Part of a small language model's weights.
Architecture: rotary positions, no biases in attention or MLP, untied embeddings.
MLP neurons of a small language model. Each row is named by its layer, matrix (gate and up: input weights; down: output weights) and neuron, and shows model dimensions 64-127. Each number is 128 + 32 x the weight over its row's rms, rounded and kept within 0 to 255. A neuron's up and down rows have the sign that makes its largest values positive.
Before each neuron's rows, "fires on" lists the tokens most often at its 100 highest values on Wikipedia text that the model never trained on; "fires after" lists the tokens most often just before its 100 highest values on Wikipedia text that the model never trained on.

fires on: "c", "v", "b", "p", "r", "k"
fires after: "s", " S", "er", "-", "en", "ch"
L11.gate6 [133 110 141 106 118 111 196  94  97 115 159 105 146 169 148 139 137  72 110 121 106 155 107 114 113 169 142 140 116 143 120 150 110 140 168 118 116 155 137 157 137 130 123 147 150  63 166 127 118 136 110 118 115 150 173 169 123 175 161 158 119 121 100 103]
L11.up6 [161 103  56 168 126 123 110 143 136 181 131 120 162 180 216 104 127  96 138 111 106 204 100 101 122 119 166 101 133 124 151 168 130 149 137 124  93 129 115 168 191 125 117 120 140 100 134 106 164 192 105 141 184 118 125 174 128 100 152  81 190 124 102 194]
L11.down6 [106 170 168 157 139 114 151 133  49 128  94 116 123  83 162  94 119 113 181 121 135 110 147  76 123 151  84  91 120 171 155 171 168 125  60 104  95 105 108  77 151 183 140 132 119 123 101 163 108 115 107 132 128 137 165 131 146 185 130 148 134 131 140 150]

fires on: "re", "st", "nd", ".", "ate", ";"
fires after: " 2", "i", "in", "co", " 1"
L4.gate187 [125 179 147 125 125 184 160 162 118 127 152 176 174 117 131  89 123  90 115 115 126  56  67 139 160 158 117 139 106 122 110 188 180 123  66 135  99 150  76 101 182 192  99 124 106  74 125 160  89 156 139  82  99 146  93 110 175 150 116 160 153  98 111 111]
L4.up187 [141 106 148 161 122 143 148  91 149 146 192 161 189 140 121 129 118  93 126 181  77 106 167 139  83 152 119 139  85 124  97 142 236 116 154 119  94  87  83  94 142 126 151  99 109 115 153 112 122 155 135 131 124 103 113 103 197  71 138 171 174 113 197 115]
L4.down187 [142 138 130 135  81  71 156 118 122  80 120  77 167 137 135 169 134 173 179 146 179 137 142 103 141  95 156 117 105  74 151  88 146 102 125 136 151 144 151  77 100 131 156 183  58 130 151 122 139  91 147 121 135 146 143  58 149  77 173 119 100 106 130  97]

fires on: "fe", "e", "gi", "min"
fires after: " ", " tr", "ef", " re", " pro"
L6.gate104 [111 109 171 144 177 134 107 109 165 135 129 202  86 136 133 104  69  81 117 142 151  72 147 142 127  94 117 177 122 195 136 130 156 137  97 103 136 146 175 181 142 152 108 154 150 157  89  87 172  90 141  90 126 131 121 138 125 158  87 140 108 122 127 127]
L6.up104 [153 107 100 114 141 200  52 140  88 168 176 129  56 112  86 168  99 106 101 145 149  64 165 122 134  88 172 147  96 106 164 109 127 126 100 139 154 107 100 178 120 101 166 157 107 188  58 128 126 153 107 115  88 127 106 128  89 120 152 130 155  99 147  72]
L6.down104 [132 167 166 141  77 157  94  95 102 147  92  74 174 161  70 137 125 178 168 142 120 180 106 144 123 160  90 172 148 164 177 145 145 130 117  90 151 146 115  61  43  94  91 165 191 105 100 102 131 147 135  75 142 126 102  87  86 124 147 203 120 127 120 155]

fires on: "il", "per", "at", "e", "re", "y"
fires after: " O", "ra", "s", " Ra", "O", " su"
L5.gate146 [172 128 151 154 141 192  77 112 137  86 102 113 158 106 121  43  86  95 110 136  72 170 157 126  92 163 170  90 130 136 135  87 154  60  82 147 121 120 105 131 165 103 134 123 116 130  20 100 134 157 121 109 111 143 167 136 132 145 139 116  90 105  48 109]
L5.up146 [145 143 193  79  97 198 156 114  83  98 119 132 111 118 111  66 136 142 113 103 144 157 145 148 140  70 133  95 109 187 125  85  65 130 130 127 170 105  86 138 140  78 118 101  98 174  86 115 121 136 121 148  71 183 118  87 160 136 128 161 125 135 126  67]
L5.down146 [154 119 157  94 123 123 180 103 124 120 158  80 137 134 127 177 138 124 146 118 148  95 115 182 112  65  85  74  99 141  85 116  56 158 124  70 141 150 147 139 138 184  37 119 113 106 113 154 112 127 156 167 125 114 128  95 102 131 183 138 134  92 162  54]

fires on: "al", "point", "all", "sa", "ia", "wood"
fires after: " ", " B", " W", " f", " w", " T"
L6.gate126 [102  52 144 128 156 117 131  92 166 158  77 176  95 133 164 107 101 128 113 138 110 133  81 156 129 186 180 148 187 121  92  91 150  65  66 115  70 102 141 128 193 141 117 143 148 135  73 128 150 125 141 173  60  55 106 135 113 117 162 151 158 136  83 192]
L6.up126 [176  90 136  85 173 133 106  98 120 111 105 171 175 155 125 117 106 140 150 200 113  94 170 149 135 125 127  60 172 125  55 110 177 180 117 102 118 126 152 131 134 137 143 145  96 189  89 131 187 135 113 135 188 196 146 142  88 125 125 117 179 144 100 146]
L6.down126 [142 126 104  94 189  84  98 156 168 100 132 158 136 107 162 110 111 135  83 131 172 138 107 167 148 134 180 125 116 142 174 157 155 138  90 114 132 112  54  53 150 102  79  47 174 143 129 132 133 104  78 132 104 132  96  82 158 164  82 148 153 142 128  78]

fires on: "or", "er", "us", ","
fires after: "i", "li", "ni", "do", "ia", "e"
L4.gate45 [165 105 159 133 106 131  98 190 140 120 213 149 152 160 141 124 121 103 138 128 106 129 140 148 107 112 116 143 109 135 157 100 110 133 139 132  68 143  95 131 138 126 141 191 178 195 148 155 107 169  89  64 118 159 135 145 105 108 151 104 112  74  97 150]
L4.up45 [140  82 194 185  81 149 133 151 111 161 180 124 121 137 130 126  98 124 175 123 124 101 164 150 100 132  68 100 146 180 132  79  73 123 148 100 146 120 116 101 120 173 176 161 152 173 140 160 129 117 120 110 128 132 131 114 124 138 116 163  93 149 168 128]
L4.down45 [ 97 130 153 149 133 118 123 128  93 108  84 157 116 106  96 127 129 119 112 166 134 128 106  80  99 131 166 142 176 145 114 132 150  95  77  95 199 113 174 118  91 149 150 116  89 104 160  74 179 129 149 155 128 119 155 106 162 169  93 117 168 147 163 135]

fires on: "ar", "or", "lan"
fires after: " ", " E", "ni", " (", "i", "e"
L4.gate259 [155 121 117 141 146 105  98 141 149 110 117 138 111  97 104 167 122  56  93 203 132 123 165 120 147 129 114 127 157  99  87 118 122 117 120 166  81 143 137 165 118 114 163 149 122  87 191  79 150 121 126  80  60 168 119 124 100 149 166 153 111 113 151 106]
L4.up259 [146 160 156 200 126 139  95 136 189 135 115 139 107  64 136 141 112 101 132 140 143 112 154 145 100 135 122 119 172 116 109 122 122 128 104 143 153 124 122 133 104 152 134  73 114  91 142 111 155  85 133 116  80 167 125  93 107 113 116 179 126 172 149  97]
L4.down259 [ 80 164 165 150 124 168 130 135 105 147 113 170  97  89 123 128 110 189 179 118 120 113  89 168  93 153 155 180 147  91 140 128 150 111 130  91 198 133 119 134 149 161 148  66 145 146 131 114 144 160 128 183 136 110 184  97 129 111  98 110 181 152 159  97]

fires on: "e", "ne", "c", "ta", "jo"
fires after: " ", "s", "ra"
L6.gate268 [141  99 163 145 147 138 105 122 140 132 143 141  91 117 136  89 106 148 109 139 136 127 146 159  99 130 126 118 111 107 104 101 159 121  86 210 128 129 108  86 198 144  52 133 136 143  71 104 152 177 122  98  52 112  98 103 113 131  85 144 135 128  98 153]
L6.up268 [186 131 172  53 125 113 109 132 129 142 135 122 128 140 114  70 128 118  94  57 181 165 155 142 186 152 149 151 129 129 163 145 118 137 103  63 106 150 184  95 122  56 111  91 131 154 138 177 157 154 125 173 110 151  99 172 148 162 146 104 152 148 101  80]
L6.down268 [210  79 127 113 155 149 105 126  69 128 117 126  89 119 112 150 173  65  92 147 187  95 146 109 105 158 148 142  85 127 138 142 136 176 153 153 100 111  81 116 114 139 140 135 112  90  99  89 151 131  80 150 188 116 118 156  52 130 133 120 144  61 178 160]

fires on: "al", "un", "hi", "ome", "ary"
fires after: " G", " W", " T", " g", " K", " B"
L5.gate383 [ 81  86 125 115 188  97 164 171 115 161  45 139 126  98 130  61 121 108 124 116  72 124 172 133 100 179 133 137 144  62 104 103 169 137  93 140 101  85 127 132 173  48 181 145 116 127  80 128 209 180 185 155 116  78 115 144 146 113 183  85 150 174  93 152]
L5.up383 [140 115 185 121 151 166 126 130 132 147 136 148 104  68 174 101 138 129 148 192 124 135 102 133 159 115  77 121 136 175 116 167 131 128  83 156 110 176  79 143 185 126 128 130 133 119  68 112 122 103 145  86 142 131 139 118  89 148 133  81 123 115 158 130]
L5.down383 [155 163 115 146 112 131 152 170 102  59 139 194 121  73 135 207 159 123 115 185 105 102 170 122  92  96 133 178 153 134 132 160 126 144 158 155 143 179 110 100  98 147 131 124 132 119 137  92  68 196 110  86 111  99 118 111 131 118 176 107 106 110 111 147]

fires on: "n", "p", "k"
fires after: "s", "en", "th", "g", ".", "d"
L4.gate117 [125  95 128 141 163 100 176  96 116 156 152 142 117 179 142 105  86  97 125  98  88 194 129 118 161 138 126 124  94 134 119 146 113 169 119 180  92 138  73 146 132 114 115  91  82 150 149 156 101 137  78 152 118 151 121 114  93 141 125  65 153  75  88 124]
L4.up117 [108 105 106 164 106 130 175  87 119 149 155 156 118 177 152 150 104 143 121 100 122 162 102  98 176 130 114 125 118 129 115 196 120 199  84 147  99 161  53 146 173 110 130  34  82 149 101  94 103 134 149 147 122 185 164  38 157  79  82  66 152  89 112 125]
L4.down117 [126 129 139 133  85 149 117 137  89  99  91 107 123 126 152 109  78 113 168 103 109 110  96 131  94  77 164 134 169 128 131 174 123 122 107  91 172 164 122 160 142 108 119  69 147  82 166 156 161  67 142 125 125 153 130  94 123 114 104 135 119 136 108 114]

fires on: "e", "al", "r", " El"
fires after: " ", " de", " an", " E", " the", " re"
L5.gate223 [174  75 141 135 146 144 115 178 163 129 156 163 140 107 139 131  91 108 124 107 125  91  83 108 141  66 127 117 148 126 119 111  95 125 120 121 120 130 174 138 174 181 117 104 139 126  80  99 137 106 151  96 123 146 157 133 121 174 121 195 138 130 129 128]
L5.up223 [141 129 189 143 125 145 137 179  99 171  66 102 126 146 119 115 108 138 145 116 160  49 107 111 142  67 209 128 168 114 121 131 104 110 123 119 128  72 186  75 135 145 176  47 159  80  48  68 155 135 118 115 165 131 114  59 149 154 138 118 119 109 149 180]
L5.down223 [141 103  93 137 114 125 115 116 122 156 103  73 135  93 151 128 138 184 205 174 153 131  92  88 176 124 150 162 132 122 137 125  75  77 129 141 161 127 141  71  97 113 182 122 149  59 155 126 118 113 127 166 151 122  79  74 126 149 128 129  96 139 140 131]

fires on: "w", "h", "ong", "it", "ri", "ex"
fires after: " T", " C", " B", "B", "T", " Z"
L5.gate447 [118 149 113 131 113 162  87 131 129 113 144 115 111 149 132 108 165  91  82 151  40 121 168 194  99 121 122 106 165  69 118  91 107 147 190  58 119  92 149 134 117  98 141 151 171 161  78 146 197 138 109 122 113 103 121 131 144 199 160 157 139 183 128 191]
L5.up447 [136 108 115 166  81 103  92  71 118 142  95 117 140 143 162 153  89 142 109 186 105 122 146 177 127 117  89  98 136 122 210 122 121 142 185 184 134 104 199 115 112 159 182 161 118 105  88 133 156 117 130  78  85 107 142 163 156 144 168 164  85 134 102 136]
L5.down447 [134 167 129 191 142 140  83 100 111  96 182 102  94 140 139 139 111 168 127 105 190 119 129 167 136 138 125 133  74 104 171  78 129 115  96  93 220 172 149 136 128  91 134 138 128 120 115  96 123 119 171  98 122 144 137 116 117 103 130 105 187  96 104 202]

fires on: "ri", "or", "y", "er", "et", "li"
fires after: " C", " B", "B", "C", " T", " H"
L4.gate422 [124 108  97 131 168 138 107 104 134 115  88 104 119 156  73 122 123 151  79 103  65 120 156 117  57 125 111 122 151  85 113 127 124 131 153  78 100 156 127 127 119  91 137 118 145 151  87 164 224 113  94 147  88  64 115 155 159 130 167  92 168 175 117  88]
L4.up422 [ 98 113 210 131 176  90 174 118  93 122 122 125 157  72 131 118 117 165 164 146 178 180 181  97 105 146 112 133 181 117  95 143 132 157 156 154 101 136 117 101 155  99 163 122 110 137 136 182 116  96 101 109  96  87  95 133 156 148  83 151 182 157 189  67]
L4.down422 [151 119 158 148 154 129  78 104 188 152 147 150 154 158 161 125  98 169 156 130 131 115  90 126 154 121 162 116 123 166 133 163  87 139 116 123 117 162 157 142 192 172 169 119 195 124 139  73  74 134 112 126 203 169 114 144 137 138 131 106 111  91 186 157]